Part of a small language model's weights: 401M tokens, 6196 steps.
MLP neurons of a small language model. Each row is named by its layer, matrix (down: output weights) and neuron, and shows model dimensions 16-143. Each number is 128 + 32 x the weight over its row's rms, rounded and kept within 0 to 255. Numbers have three digits each.
After each neuron's rows, "fires before" lists the tokens most often just after its 100 highest values on Wikipedia text that the model never trained on.

L2.down495:057135165141145122135189117102199200182134123140168088173122070137116130172155171139147111135125122137119117118077134168095125094140107127158113121165121160100112141142085097093099128065105140095089165157073114097137119116143156137112122132149116068111109104110149160145141125205060108131097114085152141091206109126150089161162105138168130138075141173143092116150114061143206124151146
fires before: "==", "In", "The", "===", "A"

L2.down156:087124118110033078090121129174184133108150097103139162113116158103125170101146123159135143142105108113112106105130119109129129143131111089115119133159125122113126106123101128134090119098191123086119142182090123172164160173119061160111170178094110103049159099127129102119091192156138141136163104113166173081103179133114138170124097119165132111139116179105134136111089139192121124058153
fires before: "\n"

L2.down408:116128136174165144129158087115097148149150138138146135145113145138136101148158152129138097099191211162093183104167137116133187125085147177087106220138133130139112113115153134173168117191143107122127133148157143081160167127140127070080156155114179076148108149098148191132111109117136169080176087053120110224158122154099153169105116152157174115153138149070136098134135073175156100089118
fires before: "2", "7", "0", "6", "1", "3"

L2.down433:171117090127088084123137130125044169192123151114156116111108085154102165139103149105118134151116093129139141120095101145141108115037170167120145123115108168149109058134146145145068083138118179142075123115127116138065140117103119161122130186119100161145140139110143133124172136124111129102125108112062110123144179142058135154183095157107205163139063050108097155135175154126091166170115
fires before: " was", " is", " has", "'"

L2.down5:091139115092127119159056106119109115140180131120142101117145130135116192189158132151158101175185128133106185099164114122107075122144137068146143114158119119137082111120123137129123145084148144152142157142093147093171079164109134163153130162168117161135136147097185139107107127203154142121130090146062083096093174144139132111131147083141105114111067105019106075106101137122039181098168
fires before: "\n"

L2.down218:144044141100130072144098147139134081096122173144170119099075161124145095127160145075104108166097103065119156101106122168093215103144144135073172157148073115124137130136110125147134129087156097134146161124071121109145139099150138181127087170141094102093116100140149100181127138111078132132093084160093154171129172147177113134171136147140125087122172118180138114158083099094134144112137
fires before: "\n", "The", "F", ":", "-"

L2.down364:097191103104096152152149127165089130138097086154143106134154199164130107121196139141099145181129100114113141119116124134145122158119088141085169075136208103115108174084086217072144124088078197167121128148099100082147184147128153112064153081159123183108106127111158104146160132152102094070131089063146156088092165152090179057056156121056120148084098101072169119115130116112099132151149
fires before: " ", "ed", "ut"

L2.down221:120116059107116104194117060112131103136124092124080110077136170133135099169158134144121149121089090089178137159129097114155063144204104091097150065155159163165142147131107077111139057145120061142151174092114124135102114175117150152091101107125101081121135113128121172099197129179110101109123131084150174172071093155106114139150127095204150168084130162127117120129139166074073109126171
fires before: " ", " as", " the"

L2.down51:106159140191181133109105108063121199100109197139114133130136129125148124113190125187167064143148152135186156107085093130149182101132105197101147147211110165152135147098159095143152155130129107136115109124149116077121191153174105116097152173143157120173128099164126179184108122194134117149159138106084092138137132110160174134173131118169103091090180134088120132144133083100145163049154
fires before: " ", " \""

L2.down127:166181154153161231104125142093101145078043145171127129152092137118090142129138166145100123160107131188080126094145091087164156106136127111130055104135126124116200143184170153099119115144091130101106174082133129187167155140151205137150142074149190086129103119081125124139053061142089133140175104104160130119154109178169083107151158141113154186089065072106152143125114149137070097184151
fires before: "9", "0", "2", "1", "3", "8"

L2.down243:105130120173113088101127045160101155129170139140127125154099162182075150060133114147118129106082086093118134150143127082106120087111115113105073145167104115124120140139098132159136153158133156137086030188083135122164131181077089126108094100159172178107135168101169122149110129209095149164151101106129114156143102091103142167147088171146155174165136140133122170078113147119098168140071
fires before: "ple", "per", "ived", "porary", "if", "ons"

L2.down237:102141133191163105154106182125124114123119131124170173113060094105145123124097198154109098157161177092132142174163148083120180093121062090149161128117105147156140145096152110156141154127106140176093165130177121096164168089157169140181095144147142082074151130178113143139127111189157115114108151071119091162119139090180047075184121116138114152122122156205108097106122151119127153074186
fires before: "-", " ", "\n"

L2.down461:095145138132146172162146114097123102149094107138133097107153148139148118082153135164168116116172158136158180185148085155134145126162123155096182094181058159122164126128154114130079156158137079140150133123138095118158169092105155140174143170134131164150144075156145129173115137189188186072119134082117137149128139186163144083123106086154084150098068121088121106140181126158084080031137
fires before: "-", "\n"

L2.down279:150114132091134129108080080121130139185114142168137097124153085088171170152100099147152110145116091080141175111128064161098172144098156130094240083208155085110087144118110193141136121157162074119114153127143101174132122129134172127135058157139125103124136114154158173077163178148102062130157127107114142132102100152124106117161105102173112170149138114099134086123122176146122081076158
fires before: " "

L2.down207:148099150103105124104136122084095159156114103103077134080108111103113140105151100129105075115180158158087097191067172131117174092148136104092151132092106076139089139136061165059156135103143052091144083116101162142118155046180132175135138098143145116165125117169139107112114063190089098101144103118122142100120098151158139147175095138131090108119095147039123108189103137129063148140138
fires before: "8", "6", "5", "S", "0", "4"

L2.down118:068187130159171099170133140080183164174094141127145114125137133105100146137164175142092093172151117115152125135174158195099124131190133189168155131212112202131123164163127130095096096090123173115101171150111109118109174124152125160187074107200126112130135135152145148152141153148146126141122138158127143086141098148180120095152111158172139096072114177116060119175085070127104207131158
fires before: "\n", " The", " He", " After"

L2.down249:152150137129167138154111146122112190124079137125139179106132068118105186136097140117180165173106147113123127073083158085133119101108162135138063146108196138112118141131105151169156112120108195135067099101123109129154130170116155121141107099181170065129143077110100179167090100148053093120110027140084143130138099152188098162137200104077174190121074061072125152164122097120113156084094
fires before: "9", "8", "7", "5", "1", "2"

L2.down438:090096157129111103173147111124116158083094134097124199192128129048142073168163157127097130133151111151153140165125131162180211112150104109107112148224128151108179168150096121082144094106073143096138157123076062102158150102127136108123133154097104063122158146165118167147092094119159162134174134068147157100172122120147102145090161143120114119110158086104077072126151082117126153150193
fires before: "==", "In", "The", "===", "M"

L2.down373:100131055138133144189168144184134147092084155123160173155102102101164143136219143167149132121115127117112157115118155156127113143156176107098127166131064200104164155135147117090120165128060102149153169128171123168160136119125121142173079119099094035109141119158170107109100161144133112116144110134099212114174090152125149113113159080121155138128142124083063132112105143148087152076090
fires before: "\n", "|"

L2.down198:145104151112196145143086132163116178111093111148117194113116175128119130160162109148089192139157169080109192136059129167116163132125124170159111131119120155071151169106177110085165131148140116108123078107121123100145082123112133134122179155153089046129131147143097102119173127159130149153110116063153158132122156096148135075187192129168181128068146174193147184217159135123086103137127
fires before: "===", "|", "A", "-", "The", "M"

L2.down507:117076049171121053107096169082162177174168137062105129147189131045138165155139085106093070079198144171147116127110097150146231103134112157120164124124050108070132102129164113097139208104127141159059121165101132148153114138139115142128167146125127108098109175153134170131164159117086124113131044098135104127092163146167170131132107155159120120118124161158087082139144127159119143080198
fires before: " ", " well", " the", ","

L2.down314:146145133101132126136134102131098076065078136042139148148112104126119068097083130149089157192136193138145163116157178099100121102119090085132066094115156145140104122122149111158056146097093085094130161094116118093180129159091156152180125152155174095111152129076115120126117121053126146079108124116110111122176130082190127178117141131118128189148100098119095121082153149084077112092100
fires before: "1", "2", "3", "9", "8", "ter"

L2.down315:154189126131133144134103102107125136184173085122183136170141146081142086127154156182088127165115163086172120094141170134135165136155090181110176170154140125093136154125133108163115172142154113148140100119174143138064093100113189103060141027119150144145133164167140095121106150091102089184125139109177147107070151161155097145152136150090118072128109101147181081114166090164175108150148
fires before: "\n", " |", " Apps"

L2.down204:118132158131162179134089140074143177130103151138167181109170075136110147148147174194161104142172146146126184117101126033155200094172145141100193148105135157092128143110161115103097122040096143129151132111143149085146107097119083130163135133144162149168156110157128120109100090162137128186082190105085090159185173151163106153128116137175198168118086147151136154154137143153092133124114
fires before: "-", "\n"

L2.down238:135135141117126120170145114108113136175099118141131128100173130123188094156145104109147127154065096072145081155061120129079106116123164156076134110116159174143098141077101107079096189154170122125168130086171135106115113103178131159085122184126138157169153123098109140146133167151117116101129153151115110111085134134097117119193133190147070097091108174132170105126074107096106121181097
fires before: " |", ".", ";", "–", "%"

L2.down203:166091124151135141137138093089182174185089100164130082161105172105115155125063140180141142153136127137096100113109118134153131148134108166122129163147117147126131111083153153082184109104136110093161094145149113114138127131108086144144162132114118165067114153096108181084168132079098193075149126092068124098118153196076137169082126150157118112100156210156080083174171107162181147176089
fires before: "0", "5", "3", " to", "1", " well"

L2.down123:097138116149145139106145132140121108095131125097098109163198126109111033123153075174095146113108117136173127100189110169117104067072121104102125181152156151084149181107142147106112138126090183107139116150112110108169099109147117125119118158140146144142120118071143166056100090103138098142098089109087089119150115107107139118135135089072131134102198090084155205086147145123129156135033
fires before: "0", "."

L2.down34:135090099163133106130140116173160061141120109130157121064150093101157124208154115174156137101160110140132129146111179105117143095139126122134184127191123188084148139085146132113130097084122102089088081175105080099126142152161111113075079091049119123141174135143148206131086101137083116133116088167156130111162077107180121069160114129164096109104153151194096062174147107142133075125169
fires before: " ", ",", "."

L2.down404:149083119112152120107129148153173200162146142104152133100072142107188132117147136137090176099091162167120167141114144137144130095076169144143101117146152137086132123100149120072125128123116180127133153111122141138143145161170089192143107179168110159116139143162124118076154153101089114194170055118126132068146143127064092101172182127153134078147147140107124132153107139117159149121136
fires before: "=", "===", "==", "S", "P", "-"

L2.down421:115158127114062186170142156128094163156126151160122130122174130129141127161111123122129121117086114103142094059109094135040123136153142190141134089126116130161145188097144164110150195143109073099142112168107122149135107123133128070144084165123135114155116134092190127102110127157126118060136078112178099095068187144075124165135099149118116093133137190139138108094060093137128153129083
fires before: " ", "\n", " Cap"

L2.down501:104137176154111128101137149123141140187139133214067175109089113112100065140193141144116104111111097157071196148082116134114116081103143180152160108174079108107094146116151152086125138081113124099111166115126122095118073101118166069107160176151117147144167060111169138152106100083171147133119086103100149110180122120155095101190138180149203079155098167130110133152130132096123171141094
fires before: " was", " is", "==", " had"

L2.down131:148107134145136174115092120137149147144117138148135179160107095103114183167102158160153075111077143134118182151135120166101131113133085145092173138193119178085094123142155182096085028135128119144135168108165169121099123100173119178074144141123124130124138115094135148079135139176145159125163148092139135138144126171146126158165116083101104138131118099159147149083068089109104089131145
fires before: " |", "\n", ".", ",", " and"

L2.down58:157172139139139093149177101095138138166138127173170141081131118197159161144063141193122148099124103107146139163081127161145148140129115108128096128117182119127122155078133122134150128132118150092129203144134105131119143092124138142120107143091120111102047182106089140141074089114114091133176198130163179113149133097157079166106139069108186110140153081089160147149115112203116145145050
fires before: "9", "1", "0", "3", "2", "5"

L2.down215:145087061090152130065106142163149146119130131191096115117103103157136139137156109188156048136098139115151138122121107124094176131154104153174172089202161125091155077108101109073149148131156153182150108125158162098103139179058130143097142142111139109117121221122095108116131156150161181099200124118161133081106128143180115150139095112145150129118075139122114086179132088065135092178153
fires before: " as", "\n", " in", ".", "y"

L2.down511:110096091106111142120115137118156179169123121143180159150149122101122128048132184122089068165092111165127140140130121111117130091122160172141143106106195116165064103077107139105134110130099152133130143142131158189169149083080078166145144161147133173112132121080086130128119150107199169137153131121221138133084185143135159150116110130116132156159160104118137115087141124104153105201163
fires before: " "

L2.down201:129147084169108178121146109086130147094101108149120144139143127202131126133134103195107124066147157185065192088103083078105131153134173164086133084125113165072138123076110105139164142121137106112128203053147125144153162154167182104126168138176092118127138107126143144102125113109089109193166154123099163145167107189178144105111173062108182159177159124088092145145140064132122070137201
fires before: "0"

L2.down246:100109164152196116118087165091137102110075129183096173128121152110116094180096099127066095134128116135159089132147131099139123122147123128149128050189150181070122131137136112146137101085159109170111126132149113115136200142085111115109075134194092138156085135142134084057142142113048049106205171112111098106124127175185089144154125085133103181146126160112175113152111077109122094132146
fires before: " of", ",", ".", ";", " (", " for"

L2.down278:131169094162109166117108087148163144118152074079143070078160059180018102115096162109123153122150144122133141125130126141095094161063145084133112106098108110138139194186073154120122170108089107139118099130108161121118096152070156135139132142120042143065122078186138143124126118096148165096119103132112146138132082135058135142131105080109162168153127097127127136108095142149164131155221
fires before: "s"

L2.down146:147114103095112073128094109095162104162083132128071154072137113158107114142133119112156120141134172159101178194161144169127098154103111154111145118101112115107115116129154140183153107114122123136136096158212157087094106111122118168152175102143104180091093123128115153136101159080186145106161139148082079136145112122163107157129086158153120148111112151095141117138082095144113134140148
fires before: " ", "at", "ites", "m"

L2.down325:166113086113113090142097102121069106146147103160145196158123091101172159129148141151153135144090111111163110137138161121209091148164120101094120133144148133155141119093120119074055145119125124149078117081145113140180104181127150146127113108160169127130174127155102070127076084064188132117086121146145097179119144172161122181135123076142165156065124118173170151124102110162097115117097
fires before: " ", " /", " Cro"

L2.down446:131132119106080166086080094116117101156131087042149141111098124174157124185116132171134117094051147150195167132156141105183121095082115106156168120164139107094136138157104141100166109110113077108117157159139129138187085133127150149140111174112154104059121120169074142087170038070086174103156142079170162126158158052096144145198096096129126136173146068102093141144182097139087071095148
fires before: "0", ".", "9", "5", "4", "2"

L2.down162:146108158132156189159144141157165156176134105101157065160153112069110156160170081168097064149205167116115116104116097165066111107139132161144102097162154124076134134129143143110171145120104137079135106138123126131123083155152146140193141171134139149134159113078130111064153143088092155103039140142058073132128116142146162142090127102118084064076182160051131161140174113164095124106148
fires before: " ", "\n", " —"

L2.down17:097138099212129116186134192138118200131154182137131195149115140163104125148174121198102148153195155111145142122140159085145147130088113178174104136134102131162139133139116205134074174085108117153125128123098075093166139068132068139119111134097182169150103116108134075074119122117171129169077078076156140138104145098183132119095155165156146188098179125135188171139116081117141111163105
fires before: "\n", " Go", " G", " Apps"